config.yaml
head_dim: 64
norm_place: "pre"
positions: "learned"
warmup_steps: 298
train_tokens: 968400000
MLP neurons of a small language model. Each row is named by its layer, matrix (down: output weights) and neuron, and shows model dimensions 64-159. Each number is 500 + 50 x the weight over its row's rms, rounded and kept within 0 to 999. Numbers have three digits each.
Before each neuron's rows is what it responds to, as a language model described it from the Wikipedia text at the highest values.

Description: Parentheses in data tables
L2.down1951:496498522474524461453486516557515405470544465497528415565467555451495540411549560447436503466434519468393571446487504483493478465525522518458500473584488459486499615516458458452509555507562449427459475495493401505487470474493510513546533467439527561560456485583465560580465598500520538531

Description: Month names before a date
L5.down205:476497477460500464548563483406469526513568486551537570486519424401511524446479383555491495479546463566400526569454535546536508485515509456417504565645517515531563472462474515632437522510458513456561546483562447513517513509423516450468543521509500631484556538448555430522551549653515515575

Description: Digit 2 in numbers
L6.down1411:464508456459459436529461431565496551438497516511536544515485532586411563534395500526525448498470461585519545471519612479539582483514546443519568501483553511493505439480398521475510524552490469499492549485432521553470558490535501444391496450590490575454521544523619506582468488418554444424

Description: Third digit of numbers
L5.down409:486502436434463508512569525491466506613582568409431530510403399570572567550474488485525505532561622574550510517517592436500443502479508476503533508467573560518484490502504448547560467455541599543513591449508501434556518440356432493420432560517469449433496495498528519542500517547464529517

Description: Mid-number digits, clause starts
L6.down644:481567493459522542468592477501490478525493476457511509520454516509471484534475470555524463490566570454534522535581431435441552599564500486516538568578511423480503524509501552446495541508516437505436517482446551473569498538559457507530548460431419464455485501424433568491478471561496511539

Description: Degree/occupation noun onset
L6.down2485:492485529505530511440418497613424479504492457388543491508559480536515446566450473501531449498453513542531536549419625475440464479534439528521492544501605527379565506471574497471555546454494564521443455454502430542399512510519519520443485457508451566393468493538410427503384509502511536516

Description: Digits in tabular numbers
L2.down2305:535525572437549449541511504489546534533426408561555411499567479396497523524473474515475545478514402545483541453469502477416494450500525420501449609566448464509493516454499568501546478471479464563592496530559451481518536543453469543477490533536431518442503475479493468457501477596572509499

Description: Wiki heading closing marks
L5.down626:548483454501558501476498424524504408506506445479517541510381567496479529495501534422481435514484594445462560554470470468560521448481506563462484526565545437505564402480489501479485496517560389466554451436520435440534540554511456567475515537423575447531509551450464433545490512485513550543

Description: Structured data delimiters
L6.down1005:507475450497481452498511543530644424468520588522430486573466517532597483571559558518556471452583476520487515564482612526483457526466461514477456513567580390473516507618494529518511551527506402509475583440479408437505491481543504450533519480454461521641501544436522509525521513501504441526

Description: Time periods and sequences
L6.down1270:447498536605488509532541509454402559428494453495565381486606505429523543495513371463497567521533489465531502462535427527482491442532466474570419460404564447500573514572521509411542480506499489422429436525529461516478479524544516511549481377503514539498408493524444481514493538472468449568

Description: Wiki heading closing markers
L2.down2521:546567515555415542552438569480421443413438518409588454483486560590525492528443485424439536459487381482453484536548575543549512466519435505479480459432546484357484579494510475494532469544488416521567466462622502421501442482495434579527468468572494499549568370555452384565438470520524480453

Description: Dense statistical text
L2.down123:546355495537509508400479473548456546426505424463487470491536553522454389483457507500426462575592458598523550484495512426540514487467466489504406490509459547562413453454459444485516475488503551474453418458502479565455463422432535536569438485464516497457608465458493560448498490538557451508

Description: Structured list/table cells
L6.down331:560556513417452504480477580452574560489614442421603495500512451527477437517474574447393466474563514505490483464501570422514501571515430526616469440485522483558496527479483500525518526385585486634532441520544518446574515571452598539498552485601600593528510570506502454461501554525556435445

Description: Month names in dates
L2.down637:457505536575508470480485352444548481612589474536539471518516453423560462497559480498497554509467474468495400536604489491495583441406562467469535517588477389498520511487430511526498472504487497474469513505471541427459529517546481427474583394614542588510539528573429494532565514552536532504

Description: Census counts and table cells
L6.down2517:528483546512522539485472441482554531493425425591354487459530514571508510477568497484482528560523493496511423524512452506481497496475519564503472534531650381443572499526470517521463508501495537511486422524410383523456565500577517603416463401473462498514549530527483462505508531492375472469

Description: Months and word-start fragments
L6.down1354:545523665488480501488514485418567496433438476466499477443577586457488529483467414486500463563493531467513512506603572434480504483428478627546476468472509445597523517535486531518467550448485490446495489551511523424462498554536565438542552431500468509464550481430542546528407507459543662513

Description: Biographical "was" copula
L2.down1107:469552557459470479520399502478459456504510495603651529444518466499497522515423534413503467447435575469544551404455578445469526552449627492526522496455587484503493474558550476556463386479499435491472531473531539468452445512540527465546450494539474443467541452503447561454460437516458401490

Description: Academic degrees and schooling
L5.down1566:514475443586506520472584546515535541480455533428491512557552506463470486447516467535440523499540452465467483510517459504431466465532588515472474512573495552563465501494491550447535551474564512609437501383572509523532478444472478503566456457544455512579473480486521568535514459519485503583

Description: Decimal and time digits
L5.down2057:462462399457471442495487537455600542533535492445511431496519498485521510452520506483509562483401496540527342505464501516428554428484508483470551574475554440473457467478477479549449462454548545471523502551517525525451523605443521529569564464519525492392442510421456485564511544523527555544

Description: Space before numbers
L5.down2486:530473441430547570368505501513438467452528549439591448467484546582381525506541609487448451563492493599476576544511533553534427447482509512479500499430563517526506443466609501431565448462501442530471431450322523484479483507535411496541469491499582609373485470469422471523442497557467465512

Description: Space before numbers
L2.down294:516558486457436486444416448484449546512421470436479403458459490519532552418527546536476463442501454523558572524506510494426558466468560446460524538553531396468408488486488556439489542471592455475548462532483536581528510530493498564533547398544451432357429516481456499498561461526599526540

Description: Predictable continuation points
L5.down1232:566475418547438489508462516603428512503505504445483478509486438446494552478510527509445422439462600465507489422424509488497493561448500427574472458443490539563551535482449515494587542427536566463519440565512476534576394498450559491499441439521474525542536582560585503516470518478438394535

Description: Wikipedia table structure
L5.down2610:516528533578518456585549455515550534482618477556515438430528528510574538451548414476538488494483441478445496508585474460497445452518398465468457522475564463498528531528426567478555575529467485514451519499484508509464535404536394573487479513498468490514537457526527407487519520369493508464

Description: Mid-phrase name continuation
L5.down364:565501521478526511514504500574511488531564511444562492468456441494513529537507406568490478460486475449533510514490515398434444537441438503466493546540513469541534586557469508532532458481394380421520466524498559496483492516493539508545441507453536479537457418432489462441454616431507423672

Description: Mid-word pieces in listings
L6.down3030:475471523510497503555485434384464470507478438530455447532512438522505550503431410465453526529479461487510604571577486524479498556410580611453464427506548460518531553528541472568497554460471463518588517487403490514517562554472503484485500427427474469461491437593442527563582505437594594576

Description: Units after numbers
L6.down1072:493464408487519494654496572513524503473529500582538510447510473560430489430552467558602553492477527537475508417449521475532510516523542521457436297476513499414481395487497479545509377481490512481487448551513456537431514498467511528489481422492424543494494505496516540425448433534454507520

Description: Table statistic digits
L5.down1694:510469481661558541519460486499528530489404453439470500516487480510561475464554487445563503463510457519496536427491562437452488541488451510495506574509508493411556493526578511557503456461542464465487590491517502516548502491457503466464512515531466378513485482493447500529430479499455531552

Description: Number-attached unit tokens
L5.down2416:378493491495427498551495453446482545489505544504389479500533436571507479477424459534545505452444558499506508469541525505594525468487485551466546524511469472513496546421430430581538428569534565510566514503558494447560535441481544420565446507434507490434438416446465528471481506512460476495

Description: Table and section headers
L5.down2176:488445484563609483470528499535602538419501470563468514396536517491496450548515522497596428444544501537490535602453541507356415456589482454431476504530592482448536413486473452550488525507432481587484490461506374401499466414592510455508478618581583525525547388450510507556411467510500477550

Description: Event and time-period nouns
L2.down1556:559467538425412551399527454483521540359445577529528510520394476511429499475495508474569535462507490488504589540439515514490543487541554464503429512518468508515487585478546476466590545485543475543573441492509638429511543462543445572457534437520471488426518411545509399525430537561515519515

Description: Table row ends, totals
L2.down2041:518566509516511473590491477465503442500397453506457406498550470528490541488493517438505395557490545463519509523466447592450509395572548526475508480617565433470543530510526491510420494434504460581435477479462465574579526525463413540504520473485508527569559354520531496513621443405501507515

Description: Wikipedia table/section headers
L2.down858:469534529628429411385459536474433450457483419528487437450515509536520461476459520468463509471497558506492528479513537374464528528560512553420492381470466476555499471443518465532479553563410493523538506572553439528490419441525518484460513532413480515551435488459573415489624434415492498467

Description: Name-internal subwords, table digits
L2.down984:544548459573445442530538455515534423500498582505396533489559547456535514509514357525501466444541532554491528410573527505462518540528605520507542493513489454487465436551528488498495496471478551654574461509569499543449444499509387568472496461469566443540462472397551446478464463497457389514

Description: Wikipedia table column headers
L6.down2316:466492440566528482523487465465565463495405478496526473404360551429535522425445496501489499506480508483449496513500526605588463522557402523525563427633414469499551462531486532468522514487399382458465494590490511492542530510550533603550419543464515488490682515434511504422437516453558499511